Weights of a small GPT-style language model, trained from scratch on English Wikipedia.
Architecture: LayerNorm before each block, learned positions, biases, untied embeddings.
MLP neurons of a small language model. Each row is named by its layer, matrix (up: input weights) and neuron, and shows model dimensions 0-191. Each number is 500 + 40 x the weight over its row's rms, rounded and kept within 0 to 999. Numbers have three digits each.
After each neuron's rows, "fires after" lists the tokens most often just before its 100 highest values on Wikipedia text that the model never trained on.

L7.up508:493502559527514511450487499449519497433433512510447499500484489530452498479427500527504497437562510502512461549535479448543533563510501513533437518507450571496534504469484518555513497477475542526492446448502569485529538444503602464471491486516485473514520521511464540501497416518469535483500490474510534465500527536524452547525609488485533571554434473522452508510578573596439502495482516478481561416501496530513480517462541447505547407516566566515534524398493466547428497463449547421501485428488496541486537459441589587522447481465542462469502503514485493509462537506478561527
fires after: "s", "p", "ex", "res", "up"

L7.up23:520428499465444489493507510527496543485570413551511549566549461508484512470494455395477529516502467446504468415496564509491513478501494524406532399524468503502488467451483525459399480576422502501509485498483547471531568439522597448577442462523555490476462538495370507463447467542542490516502507497529547456515532489512530443505462478500538420480523530450489523514547465552469552459503536509551482472491500491549490456492512460489454405508515506519527566515515484514497494521458485543446474467463575498464532561525488477505528532554468556571491477489482509542535486463438525513
fires after: "g", "G", "n", "Q", "W"

L10.up670:487493545464508480547465418494544475461557549543426444573500384486588528516457593516524500489557548479500466445509519447477531506516399511486525533570491506535547498480386442480440500552487485466463506477548505494466499490445465419511476492524547532509522445526446500534466518527524517552474485471575504474478520538529510577487559501454482458454508465528471480526554462534476462542531493534466543526458476444509550495511487488497434445566522511477575458467498528541434511554481481468504563461498479490484542514539502561462529488511491473573501423530554470505504552435459515414
fires after: "w", "W", "st", "b", "d", "sh"

L9.up43:527438482473493523489409497465505498474513500504493556522534408536519551451480514470545511503535561425471474482475518418491479552516561495555504545553469492536509489483489492509502458546537523511547501487561544519588466480476566435500469422512437480498484512499514523519505502501566520540519492507532511539542399466418484511406537427454544575546518491502521491452557549519463547439505578457526522422548570513503445502478474511501437516438474490523502557448491555530514522557485524476516508482453513517469555532454549495466398457498537451469476468507412472495514524436486597547
fires after: "f", "p", "un", ".", "0 ", "in"

L9.up251:504473521433448479522488528558512510506454514478457450577545512549482501501482450512445519477521529471461512475480537451576520473492490432493497483518495511557445552441458510546501494513531469591485476525558512459506478445459487507475507488502514428510477486534495579433520533475522541490503452472537591492513487461486530485493585459496477553478511432542394454512540514602366537469525488468488564536446552524627539479502543508473497473487553504525485452461437507492524494477428479499489490429500533570469447546518441574537441452507515485538499496541525479487440517541473574494
fires after: "s", "es", "in", "\n"

L9.up561:483432530422507470519561499511522451499540508494504583569563490525490462449508447464495517462517552470503490404581542482524558442453470454570496423506509524503514463448523446396486488476459524539438464421507479432541562442484498511500490489504527514542476552523504558491491526480545520567551482517476536423475505452517507537519530498447501485503508488530449445437508566523570576516458489468538478560496524472467512517483537494480469508568524543480552499452508485574507502463496500507428482493511578497457526517509497502444528533557530534512497363495537491565478538388495522527
fires after: "C", "St", "c", "st", "G"

L7.up758:475558542488527554474514541492544533426406494499470521532540565481488436463525547568448519549522471513519524535474505504528551536515473554522449457488491519496470449495435482473517524566520471557513476458521528416536475504545519462477457432500468462466593451489544530448571543497470526447523453494506499479499524500564473478570499555565489481554477497486552475508530509478475488574501489507435564462475439585491524443540439466481505509523597514414511538511452482547445491477472609502537469436529500524453481457498493555537444437515480534466489491557472513472400472478565458501
fires after: "a", "M", "im", "h", "z"

L8.up79:536518522519517498488543520479604507446489524507489512506520480501472523495569483514534552553497410511474477486494501501521589504454435563488522476464510518489467538512484508505540493567536483567504449438494457425511478505484480488443524454503462440538575484525527478472551452510489550446467467501516481463517573531490474494515547441503460518502488460440469434461567446507506483495509457508532593442483533518509478528567465461415494482467620431416568438532534484549407513591451559509510544473424524550411476554544502533502542443528506493497466480494502443470451464500478485467
fires after: "a", "h", "e", "k", "y"

L4.up125:420482479513503559516455475401467473489466539479474573500489431531504503510491470532452557518544500461442500503497481465540548505555503460549522492542523494530535622465487517549459494485524497535568540441510528547519571498479562525533486499473483474517493536526479458487441587494478503405422527498470516524508494411425471473573536476539580547468490474531512473548529548518530506472442494500469503488444472517453488550454519404404431468425473518539554522529520494526465492456501526381535545476453539508520529525569487497486510496486506451544472448560516458480560452512509534501
fires after: "| ", "a ", "the ", "v", "to ", "an "

L7.up103:501534517454542483517492514529525437502546447457494596510554499487531492447531434489513549524542537391473496489492547511547577478529469454495464422591515554534514498447444493440449464506516504566463491418518492446487512454495509483449464521546542482522539501534478517484518511413522535538569526538573533451491449458513502519509502441467482465482491570449491490491478533503464541533542472535508492548389513516472513483465536470456418518554506506527521520463510501474428477506509604529526442421447519519462552465478535488493446496492568543515385428524506466499490538430530519470
fires after: "c", "C", "T", "o", "n", "N"

L11.up35:518419530545527444503496520500531510511485538498491472578567532484476490516529492447558553587436485463478527432504523520528410537473480461472428459511492542561542535460450495483520434539438491494524470518457499550576481452474554455482506548434500487552446489509519574527523553578489480615498464436556584460498454452504487519517467501532518566500519498464488468467487447484519543587461430511477517487513483515502487503456480572492500395495496521503547500468498479544481468523434464559478452471464549477477489456456488528490515548461520519551407471472561450462555540434504545508
fires after: "ar", "al", "Ar", "c", "ad", "l"

L10.up333:505551494491502560521479488510491471457517487509539454544506455522518520485462504481580513535488484531473467425456525561559534457531489482527520514508590477481578491472419497506441470523549480529508447459523565498569424566497585505517460471530437480522526462496462528484502461556515491490467479575526496449503549494446475490492562519466527486517595466452516458505531517494440510526485541463493492505489544475534546489551486522392419457518603495517429579388503500541506485606518527460502504542564494478447482474469489513473429514427467492491495494540482503513416589440482484516
fires after: "L", "S", "F", "R", "r", "J"

L7.up277:510526538462424465520454477477510427442586461455506538534525515506502526521529543490536533525547503477496448440449507528588517461497499510520419526519552488504476479444452544529447454562465510540511430494537486473490531518522548510527478499511489458515626488510462578480586507517516509456546483524551532512498468400466494456517583495507550445550531573573535479509511538574483571517524527499443574468483429484541502469484476501467492442380490490427525508502468450593459505492494544432536471496554497503465464513542471517530486415484427499492495491530451486484493487460489530517
fires after: "ol", "h", "R", "le", "L"

L9.up742:506535540458509521498489519542481538426475539415513445566519485481529557540429521486569534476506446453507448445532569461447525499542484555497559531496524510509511541463482484511454438534554478464529453513463473446524465514447526417511470475510480533485513421529512477495522453499497540617557441471490565520502457565562518487538525468426466442453546555518520428453531522522463539594507532533493566491479540512484553462479472496470522437546527546546489489548531527487423526540491448502443444485517542512447516561500522519542490505494521484544527493515475380459428478470444463457
fires after: "h", "F", "f", "sh", "w", "igh"

L7.up614:488578518495521538517490471506516492420484507535532500493498573532459474475477473486522505515454482486493507475440452552605504483537592489584437495490516513492511397487515545527476526501534512544536520513521534481559480420431525472507422450433479467492496480494520516542555509505530564480528500522513506460497490429451491480481563527435500503526566514509564477465520564558422561557536462554493449527494469450510533462493404513478470543487417475532459471494487391648545442496507453445536433538523506467478468477464502524508439480561489507513493483502483489511509513467442536553
fires after: "S", "P", "ep"

L8.up530:464497530458442500476534530472539581432422559547524456546509557511509503492557515516414542565512516536487516443532452524493488477435470549560460490456506571531484520465430467448481481510453445541545506477512529487562450502533538549520453525481401468550530458487545477508610510525459488461497512485504520490477532500498463519528534498494472486564518500494450447458430599552471475509519450488473558518487496547514544469529428537459537527533536537484523510454416465512461500587450559481543535478522493519441506568531488533536517535532542490518453515461476402504379499502473527473
fires after: "a", "am", "h", "m", "ap", "os"

L7.up106:414508467518517544466559412535537531518465511531459530528509493527544559477496530512421488467467469499477543415589552532527534511501492411510434452509495496493524443475450423466500465529451447525467432448499515461553488550464442478499440583522503494549544501541529524453473501507580454510513500544483531457500572505534525548468392507441496445427554514522465484500447498560461546465551497486496518545505520518543511512476467455529535557446521504459512484432490465539479515506489597458475539537524431550479475450570426491508485563568514533533460469503549526519479536475461536526
fires after: "K", "i", "J", "e", "E"

L7.up25:516446550470524495529508513474557470481490480515524510524541541583528493442508504482557530537511531388509425448440512498544491514519506477531532489489525498565534499472469570524492455509437491546498476541499508507549448488495553516540436455417477475547464480519494607492536462516572524529566486494532507550491451424512489495551566495524463548506485420458481461429538502455436546530479555464496620481534438525513471520491434440475483477450464524515551509475485502539462513578456484533465532529438484490448475538479464510515416481476513464489416477535491551520441460402561530462
fires after: "f", "af", "un", "A", "F", "c"

L8.up716:435528547496561530516528426493489500540542429554510524503487507548544498513532489437524514520552521539495488495463449464552517469510473507541442501583462515579518485488476495476512542498531387507553487458493525507601446437449554474555494570469521506456592472501538507505506436476502469523543476475520478436490515498497478494496534518470507520490548441495511494509514517530415519533538566511415490487520503505540517446480481437466526452422496557530513561501491498544507517521471577417478542535470574430493512417489517494486459475415464484435417466524489543526389441498539558477
fires after: "m", "M", "R", "t", "P", "ul"

L7.up654:421475506536504471514479493466467509430458529430455496500512503544532516421486418471536485543476412487509534490482487528554472549555518561487465520520599515479379473506533476549531542513492507531500491480520546490537453505579529492467507540463365477549560497514560463459574452488496529464524489490492519506500519527468555505535508543608559508522523482498496468469524481474492513547523503533462520477434436488468532452453465575530532545488570478496530550449454438491536523541470507483522566490530483600489450487512474512530491477498528511572415474542456478441440457471573477497
fires after: "h", "am", "M", "us", "k", "wh"

L10.up190:539505467501488489458502436553444457482557556476430542545480480528486551509451570460514535508519559495488501454391529525525586532560518493516475514527514460484511554444470552539441501551540453556550466507519548470504484500513453492588468526483470456439547474521504541470535513477513487466537427583471495464533529475451509538502553585583550520531560504524495470499491477513385490519470522435477520478511511513537531481460444531467420427384470523456513572445455445524488512521511527412526501543492478547461445489474485560501501475472473527518520514524508506479488522461434573530
fires after: "R", "S", "L", "el", "r", "s"

L9.up58:478518482493472531468555467505532590488538524489515503558508474507528482441468446488488540483484558487497446429519510567530580497465430453491521487455514544546442483461463548520420521578464464518428486470488489489535485511480546508476469426487477453515496552513514560503565450556519496508563475570529508431485443546550518466538531457443517451487505579524399462580545584537441459485519507473531509520470442477572526445539510564512464473457466527474468461503488510449464462541362504493521477516460486488467465555493457522559526554475561503540499463529503469453474534482432526525
fires after: "er", "d", "D", "ed", "od", "el"

L7.up751:468528492470562570503509503532524524523507500456531485518514515573510457538523487488519495566453445468501506467470536523567452526519482443524470495470472575484485467472506493490415479493551529550548533463532507561578471437539526504555515506448478498468564531495491520523570463503521459485590523485487546537446522423507502465528501471543550511576547545446452478477518538514459558461504539527513481525519526467536524509513378483489485510403433540544445513469517485582546475452422553459508377474553500523467480500411485471523478505449468542526430485517387505499489527498453548536
fires after: "P", "ep", "R", "s ", "A", "M"

L9.up516:523534513433548503461551472568541426494469507464461523522489444492457510483579463465505476563470477445488425512584558572450504607502439482489567502404458508503468510469470456481485446505478456506466433489527455474501457511446483505527478562556486557535509467545489530514567496511514468513528450538460528491487493563547562485527510491486488495520613553513505469500578525487538481582485536447405540473503524464499565498519549472541496492574545526449529470456478486558478454496464521465430484547529581512468473464477467540534514511489453465536500444554541515480478522476476525408
fires after: "el", "al", "l", "li", "ar", "L"

L10.up695:486557500516573467482478458510546442461465487478557485493493502568509484476531498511487486457497501559483490466498469524499562463551466518478484449528532492492521462444529497493499498535523503658462461493574504488512550482571464506471480464523498540504574550490491482450492436458541485481515555526609461479514481469501493507533573532529519506462539527548502511534549465453503528497495508513515500440444522452431497484482411483478434395551573455446516527599506482525547536589478540444504485505449510511462485578483479510459531449546461515500395450550419543529553478470546489449
fires after: "R", "e", "1", "4", "a", "in"

L11.up728:430547526456540553511491518552532532535581513537517474599501545515520490558500510501499516476584529466514457452528521551501496441466559567483548450561475537483568444435447451442388479504459480521485475437520477435550487487503469486503438509503490517490511438510471594507512534441553469562600484502528509369435450492503468509538512492422501524548507552459502459473501495508525518570450491526490491510461545455466485465528492510478508505528527537477504494469478481527520465519502535499417519456555533473428463538532460555460527504536553470506461417524497553520427450454508508507
fires after: "B", "G", "St", "J", "u", "D"

L9.up643:504487529522405443442496482471518468515480585511429519531541525568476503412522502512540529486530512516495514489476497562586557480447422460464413546493515505531457577478565574539522521552470503516493479550500547556472467545476485554543481507524509477519542513508499544498498508468481471548526491534544506502545480441415449531515500485601545550535498484552465490529468569518388533500447462462481505471484450483489502445423495463473433522476542508466469453548481470440485494555410544471556478552452489520475427498564442543532445506496486530424427501503501461489471506501497535542
fires after: "s", "re", "ro", "es", "S"

L11.up669:495544563442461517452531496506511553527461510519473564514618520488469423500446504509462541463483481403473495506507527501489495532546477529455481447452508511493479493479464461529522503564475458499510483506532556535519442460502502501502463521421426485564568491502533499489520528476469476553533500468494514404467486486565589511542471551494510495462531485527529469553524447473468514522535475488544549545515472538503542445562443513438478532513560463449480485451480457461531511575509596498541469421555508536446513540496501549560473500503435560514376480525494478387443532558522483546
fires after: "at", "h", "A", "a", "I", "T"

L11.up432:497478460459530470515460463425504475467414514527485463529502533570490495472553529461518566458452490508475556502501458565485536502523459486481475497539573559511478437430425482459474482513504469541545404544475518468614469503465525507450470536408466494496559471516560564472499535518469517467513516519506541447447491512468512495562565574496487545477528582601551507417501462564490493550497534584538526505495513442460483487496454449454514415519502521443496495454549483586560527475532480490514500561489509499483491479467491512510486463461425474585454436512540470501499513458536484462
fires after: "al", "d", "a", "e", "D"

L9.up508:558453595489463447474499508530528470443501476522429479512479504516541568435549532503490533506496487483477455477525518416563568539503501491443473510468469511522522539497533475595517411510573459481513436441497522479532537507455461461492522507554424460486502530553459548420494471456611480455434486537487491504488490520472477450484464510516484581492531443483488464489562456545484560551629509480421552511526476546480486489477522460477538463527515476470576537569486495456533515431471509492486483549451480544471495468521447517506476512488523479510577509527472492452443567457505544416
fires after: "de", "s", "res", "er", "of", "ers"

L10.up426:448507517512503426532539508474509398526479468510431526534502540531523521498566530511483520519483461450504479477518450453551528412456466432538508426505508474589435502463526515530560463546468505535558557533457479536467479435524546482554466430533464490483477510514543556542465479580533561449537455481471582535595485482467490534479479425530552504529476485534439474436498500524502528437496585473540443500470499470590488417457498460531526476482454559518501449487460538523458495493488521483469550480399606506482506493520491556476494513532499502487486470496473496487572486454524572471
fires after: "g", "the ", "ter", "ec", "s", "en"

L8.up306:472518535534424474489507488550492465450470463467465449515509545538468477561548479478498498543545447511505439470570517537522571502594505574463562517446480455505448500510504487498520457565522476550384445438533509508559459502477460491460524547527475500518526444509535524479534510544505476489592432514498496456498524544533512499528538526483472501491580553469479394524435464531511512548590412496464502510528472505476532515533466482483489514490562523452482432554508479589423496552478578501484532541489446503492484468564463539499479468510441535536460437555508491469431503466550484412
fires after: "o", "a", "y", "e", "H"

L7.up574:475474538449444457509454492493533502467487497552480504534540559589506543489586541519522516492602495536488444477501515520610541443503471495504459486506580559515511559475496532463479461512491403455463403463529489407468467557473493477485474539510498456538588449520524565429549481516494513483503448501502524572514489494445572478565491514558483505574489558536445468481487546482442515530492509445484524464464461560516506481423438475500519445487505513460537510512484435498510499559460595462487527493529487536470474453517458572591456516473431517512450505543495516515451482503497453489
fires after: "m", "os", "M", "am", "j", "a"

L7.up417:559534544377463496476557557542477528460491505539503455539526492495441531474465554568486551537551473451504432472485519456458495542539471533440488479458496497567475539482512458485549507554540492547484488435534483506474483501464492414498516503471484465500548456527479486502542449502507550489453476500508513438502501544584494468572497504553467502502530508509477425561545436576438539519539493486441575492469474560558509482477443485453525425462537442420596446482459475488462505533444544540556469521478522557449526492502483593513456437512497519521471460517467457435448569446511497495
fires after: "h", "e", "wh", "H", "a", "ap"

L8.up387:496568519512425519458551459506499549500532530540402511508511508515486553477533490551479486534573421497499528492499454533399441530492514503486503498517492532479442572476434525498501455571472446549461417423509478462548338522456464485494476552488434538560507488535531561546529512538508481514506499515478526516497561521490520513482502524540506509483545575480448467472515492517468475559505442472443533536473488423526600501493468480515508589474552502507478489449427471597471529539448515478485536560551419509463434535538481525549485519487473504515426488526502532496476527494485475473
fires after: "A", "K", "J", "y", "a", "ou"

L9.up598:571559490504479463540516470500458486481430480500502497497541488505426477426441475579532511454578545465487535524472452415554513473433494467532490514577489495522555481484505500531528492516532451619472500468572567477565551506515501554488503475435456473510511472514469574523475446462490531448495508528483502472503525451503490569545549536539561538515523478559456465499563523524419535504476529466507577448444437512476593397450475501478514463495528490483496513493475453491504500463472575501574448494427500594481438512511460534527514454503533507449500448530482507460486512471456563553
fires after: "res", "s", "S", "us", "p", "es"

L8.up150:497508518543491435472476504536469437533552539456500538498522494595494518470552485429588489535473490416486535465529506562495593553542438542445533454513542440522514479524508619500395549485513494576466489484534505569511477451536507590499478499525483530506583523498523530542490475475462508531558476523556502406533484501523467521499518467509549519538454544508472472515540517486499543501534474490524511529542479474388474490442490492468499457445493468469532543491562485455511479595505527468452522539524450493486519512562477490450416475466411457456434476518516457540511452480464468458
fires after: "R", "n", "or", "4", "3", "20"

L7.up585:434556488461536570481546483450572544420504506512470543518527469529470555453439517462444531472543510509538506463418495477408478462583569493514505517556558459513465545483553497526420498493519512491546493507548523524535455473519550489531472497451423463480481574531485495500526533443511525456527479500532485505498525415468520432518557475492582461479567511542475517531550551454447527500474530564519491472454457541463496473498440459465455484510509505579499566510447570527539474482490421427499588457531583448463522533519511532499451480480514434482511439543514456486499506423541497525
fires after: "in ", "f", "to ", "| ", "m "

L9.up102:539530501514515559518425594520494530473458500406496462501540538531479482560500550511485549453526543464487527466440507461496528482545472480506526529509471536496476564504415488504499509518508502468471462493505523496493450504400522457496545479558462517515542526516478509428578459483541474472459548529508457534503447481506449442575573477427473505498490525541497448487596461521446484538559575434472540538506416529513515576456544486449485406546541448455545453506449515513510532420534558442465453491495550536469494479494442512541425510568476501515530479484551510437416534544510530485
fires after: "el", "v", "ers", "sh", "s", "in"

L8.up651:510499518509533490501522486495513534464369474525437533536545553479521537406513496543526507544455544463502566481550507541452524463463526513569514427454579503499448481486485531448489495541488431533408482450517490514530470510474415537432436493475478523600521504517515519467548394493491567469486433538497531500496490526529510530531518589547469536511515501503551429413477546546481484546543483528514464479484459540516544481535389547480472536483520550449477497527465532518485504530440565501551527497464429503474489542475456568514451508503469528523440483534528543506435486438543476477
fires after: "a", "y", "en", "et", "ad", "on"

L7.up223:490456531475506489589512562538528463479522484526467519525523487470537498505557435496495533482519406408509452449527558534586568466545443451444481472485547527547507471472571510498465446528470449490506454426496474478494517448498571501537463492521465480504503544517488520477488452502472526472485486480561563516527569515465513436568509490489508453504535556468426500526557478627495606497494578491521549569422542539541482491474443483450488438489546555477509493515449477530475517456478526500501519422519527573449484515534471502462500468482478530559506452522486499486491516470453542381
fires after: "G", "e", "St", "g", "L"

L9.up489:506550580444452480459523544576560380444481513502500453525488491473552481502585530511504517483515526503503456492491485548511477491471526498524541498526414558488492460475464481502451506512526499500507448479535489447480478486455468526468456503549506518534492513532521501453568466463561464546476468508552520414492493570516449551538553454515432496501552536522485515463582516541452456506513502481419491441552458469572528520494530426441530453524558440501531523553497512549464568521521562449477444550566493529471437503582510566555433471476471452439548502545489514518473559431470510428
fires after: "il", "el", "r", "l", "al", "u"

L10.up323:526471515500496523481537484550492458458585544493485473543483526515528542441492566466525559554510483508490457458443511538464487475481489502575528395481451525541483546486484507552489473535435534598517484506515475500590461480549494449525404495510504455503587496505516592527486545536507472493524416550516542444563552523508491489516531461480518480514574443486480467503486498597419495454484507497495450510537472500583470481507493467467529493499426546479447567392504479510504511549523539443567465522438483476464491487484455559491448429453496543561504468480501527490498471445435513579
fires after: "S", "s", "R", "po"

L8.up303:521503566522473470541479486561529538526500488541473501563545525512558501500546420485474512432454521491513470483467473540477535503464453447440482508486496503539502516451474492452456530599486459508492406514561478511514416502416462449485505520565497509470457424538540525469547522520472532545492499536499543520482454468463551377505537516570474514509473569529403480436502574548474500548580503419391512517535492513554479487485442551494499519473547579477464492486520488503486472481463516509512495501422467486466515491518415554472474468452531546563561484548525449490432504520474529542
fires after: "d", "ad", "ed", "ch", "y", "th"

L9.up465:459483502538486400546470504453508522492496452534492510537483450591478533487535477488443495474477546506484492464501490453580496532484524466523482473514568574552517482497506493470506421522440474490583487542514547566553439510545501474499435516448501469509422572511505558426530499506563574461453472452456524572545403485512467520513534465576478508537456455551494479466487515521510501439469514511488452480421569584516433544491478508496481503404512571562482483506512521517520450507468534486527544500478538540480538430522525505518483425440465496420514450587512472518495449481550546490
fires after: "e ", "the ", "ec", "g", "oc", "- "

L10.up646:544485504449549454474508528531504509502480451445465458541554464565544541490491489552478495459468579508482452458440501430437503506481495437553542482522477540553415466489460514460428552486501490500454465530503549496473492489477533445460466525462503554519401543510426518486486476570462490463505483537523542511485476524468494494479439415506502516556576551514375500537562542502467492420583561533492508499436478552463483531495534564492444526567551567507463471511497476511512491528448525462471538455473577524496498560570456520491506484502587539498536435562523545546501475503481478445
fires after: "n", "er", "e", "ent", "t", "on"

L8.up742:543509478463546508435445530430489524433520550409483521534499542518495446510492438417509501536501503498487526454469489544534453527496442462526523524479473529530448502493520524532478491531473603503532502495516505525517450505495494420537537548503449493518540469496444541545555492503588504469577515568540576546450516517409477540533499500477509463533495523431546456517440515478494516468557528496491488446491594509520518501478402507481445447363449516512510535492464576536573544460518494488542407455555485506477414445483471485489446500470466533583449519535538504489490503477514523518
fires after: "A", "\n\n", "P", "an", "R", "ug"

L9.up222:493541508479427505518477449533432509443497529519469526549554518520536554441450492495466540467488497466530492471501498535556521521470517486463496495508538534496513528440451491474469517564540470522494430521566531441514472549448501444517489503500474458514465473518548473515508514515517479497466445554465510413531536519543552495534601565450527498461521520468498429488605502614463509523544532467528514536509536456492561519538458473475439440511561532433476531432446445543459532495490524463440501524534557552458453476557499576479407469455473477547567419538518485506412534425470543494
fires after: "S", "s", "K", "ch"

L7.up350:580429509585499504555512530522560503543569533467469488516532539588548520450529469518534487508431462447473462462501484504487592508501410541465482469527488531496538465507521572507418496514510465578434422529524483472497498541513480491515477404527512521497587514484505504497522430520509500528512513504555512403508471495532532512467489568539537431534460514526493469425568512544430491502553499479493525552488478411493452485445522531527477489452457574440525455467467541477552471571437468535486519485421558513504487520466508500486480499480435516574450516488533431480510532446545552505
fires after: "Ar", "D", "er", "e", "en"

L11.up573:440505515502551528557456476439466445514533448424511546533526479487469480568486550454546519445516511423502476420423546448511484521541446518538541449546547455499511422484480555433518496518538466538596533466560493508569453482461518515580478438523481514502518477533535514511486475450492439536566484464568579497496444454486526540499564485494540518457501517491498522418519532553506525473603551495521528507483522532582486493456488470456488485501437462524473521445493501508530491567444480458521473487482513470491491426488545497573479398404470495459495484556473523485480520502436522543
fires after: "o", "ov", "ec", "ear", "M", "t"

L9.up666:459559476470433518548477525500442489427442545473445465502527495539439546470445543495496487453525558504461524475548524433511511473498460454560432578514495577515463492489539522594470452473510539503481520519525498472474542510550553445470448485453459525498549552526488559535532453465537472427504484518543472548534464436461531501469635507454505468506512502567472493516571539534390481499501487496427463486435468494522511477476504515503441455537522496527488458549490520495520494490484538371560486472496533532508564535468501558544497437505449479532534458508480562457433500527546559496
fires after: "s", "P", "ers", "S", "es"

L10.up671:445495492434578514487469515537549428465475493547486504556560569519588557547568525490548533525485476505467522466504467511550509529521409468484471429493498558535527451461408464471485518491465466507455452498511537474466486473486507586520541521504484513486505525520534519444500494518405508531535530473498575454467528547514462547500508529513512532518510528489485473473489484512547525474535492433551546483460504565468458500445534474466516419480532487461610507431550498544443506523472576538405518503482474538494580480540430497427473492440512490534449490463575466545526565452535543420
fires after: "e", "li", "al", "c", "ec", "en"

L8.up231:519486512479478524509487542491475505530523490572507488538480494502562524449464484461516528538522517433515490477485567487426433425571494588513560490463536480523574537487461521479482519540470482469508374467545519480537497476464495552564428567501466506524564433492478571519476461558468504564539443415480481490512488545481490438564479557452536466486539547479557458483520511458498514614462470486454533505481496480482502477552433443497562522446501527552503517545506575515445539523502478524466451521488454486476499609538517469460444535478516504548435474509384486487502474474543524480
fires after: "h", "f", "av", "th", "i", "H"

L9.up342:498520530514510509495507445450535499485411519530419496551479535514526600500580496497509511501444465493509488522564500556531570554514468485459446502485593550526450454486475521545483518552541454508483494504500510515523441481490483459392461530459405476511492453526517516474492514540502516434503468530472528517502482503496461503504503484572434575534550556553507440561429487509511538545504445412477581604500459474554493474503452515498557551523559438513477544476454510560471463491432493531528536533452422490475443494551434513478530525482538472510443504562507447467481555449531515445
fires after: "a", "y", "J", "am", "k"

L7.up413:492439540449549492585504485536553441466523483452474520517526511484497538524566494479508546526558517447475475511500533483565537518513507380466491478480554485558483539477465585503468432554489390483438450557516497472444551523484467519492446468496527456497484440540506527467515534466525491542483463528625533508539551498524526391581473456544395530472486475495427451507591508545458557468511497484478513529509491543548482525488499527468504565440501524462540468558515496493495521568484482517529478511519539516457499451509407556451467453491509473550478462555526499487510503437455475497
fires after: "d", "en", "ard", "L", "ar", "St"

L7.up75:514513523496473483540535537508598487455544379529489490530535505515546545500545496525577520557507404491509472470502458499515498443517419522471492468546534475514496530494488522486495456537498478475480476432531504491518431528495470521527472520508428422531547511506532570544501562530491533509549466504529516536509549531420477598501514559534494447525583586450459432505533492542456540482535514506485558555485498472520497523468445423502506462438611526465541531536487538495489532547505541511442490457453532476446477504530456498436418434528437485508451473518511418464485528411496493458
fires after: "ou", "L", "li", "e"

L9.up459:451540514450469496480520474524476483479476508428503538494523451492497457467477509551543556555563526479485476534417529510586551485529411487461470495504565497509515504470541497505477444504557485492551412477579490465516516511478538455495529524540491449442472470536458528477539562496498423475452506549541509517500512441449465515488584506554524566499556509464543479535572542566509602483447533483456498395517481500541554452455504519447470457444507511449510603489444510521467488525520518394495416451467577548457474470510420535493532494522496512493496494520503501462520569466448502532
fires after: "par", "P", "S", "v", "ar", "r"

L9.up7:501516530501525467526562553524500536502515469516492486573531488456580532488539433508439534570481481550505500479550442510488439505460486513514505510452442478501485486473434475466543479507526456544523473493457506503474576447477468497470513521452542508492431555506488507476478424565525531482430474542470537511517554536496564447544472458520485532538549572521474511476497473509492455422534465465518571529438574402523487508537522503511480481460519490489521564501536412605432472631498467555505510424465498529454512507544444486517521405486520486525553423484469568441448477553516505472
fires after: "or", "er", "e", "ic", "ain"

L10.up8:439491506495498397500544459440527498500462469495426461497506570570497509517562490468495508503437464470469521499549533511559504506522579516590485455447488541513477530412522453525550489544395463519477378473503513512501424529469447445496537533468442528539469497546502532471507506506528455563538467591472582456516533505484535499552457428518460484507516494500507456473491479478553588473496425550551528509482540465529475513546448496518553512506458497568546488494494528576471515468498570470469459529489437517431533494490457493465436506516437528519469490536586508478529577489490498467
fires after: "A", "E", "i", "al", "a"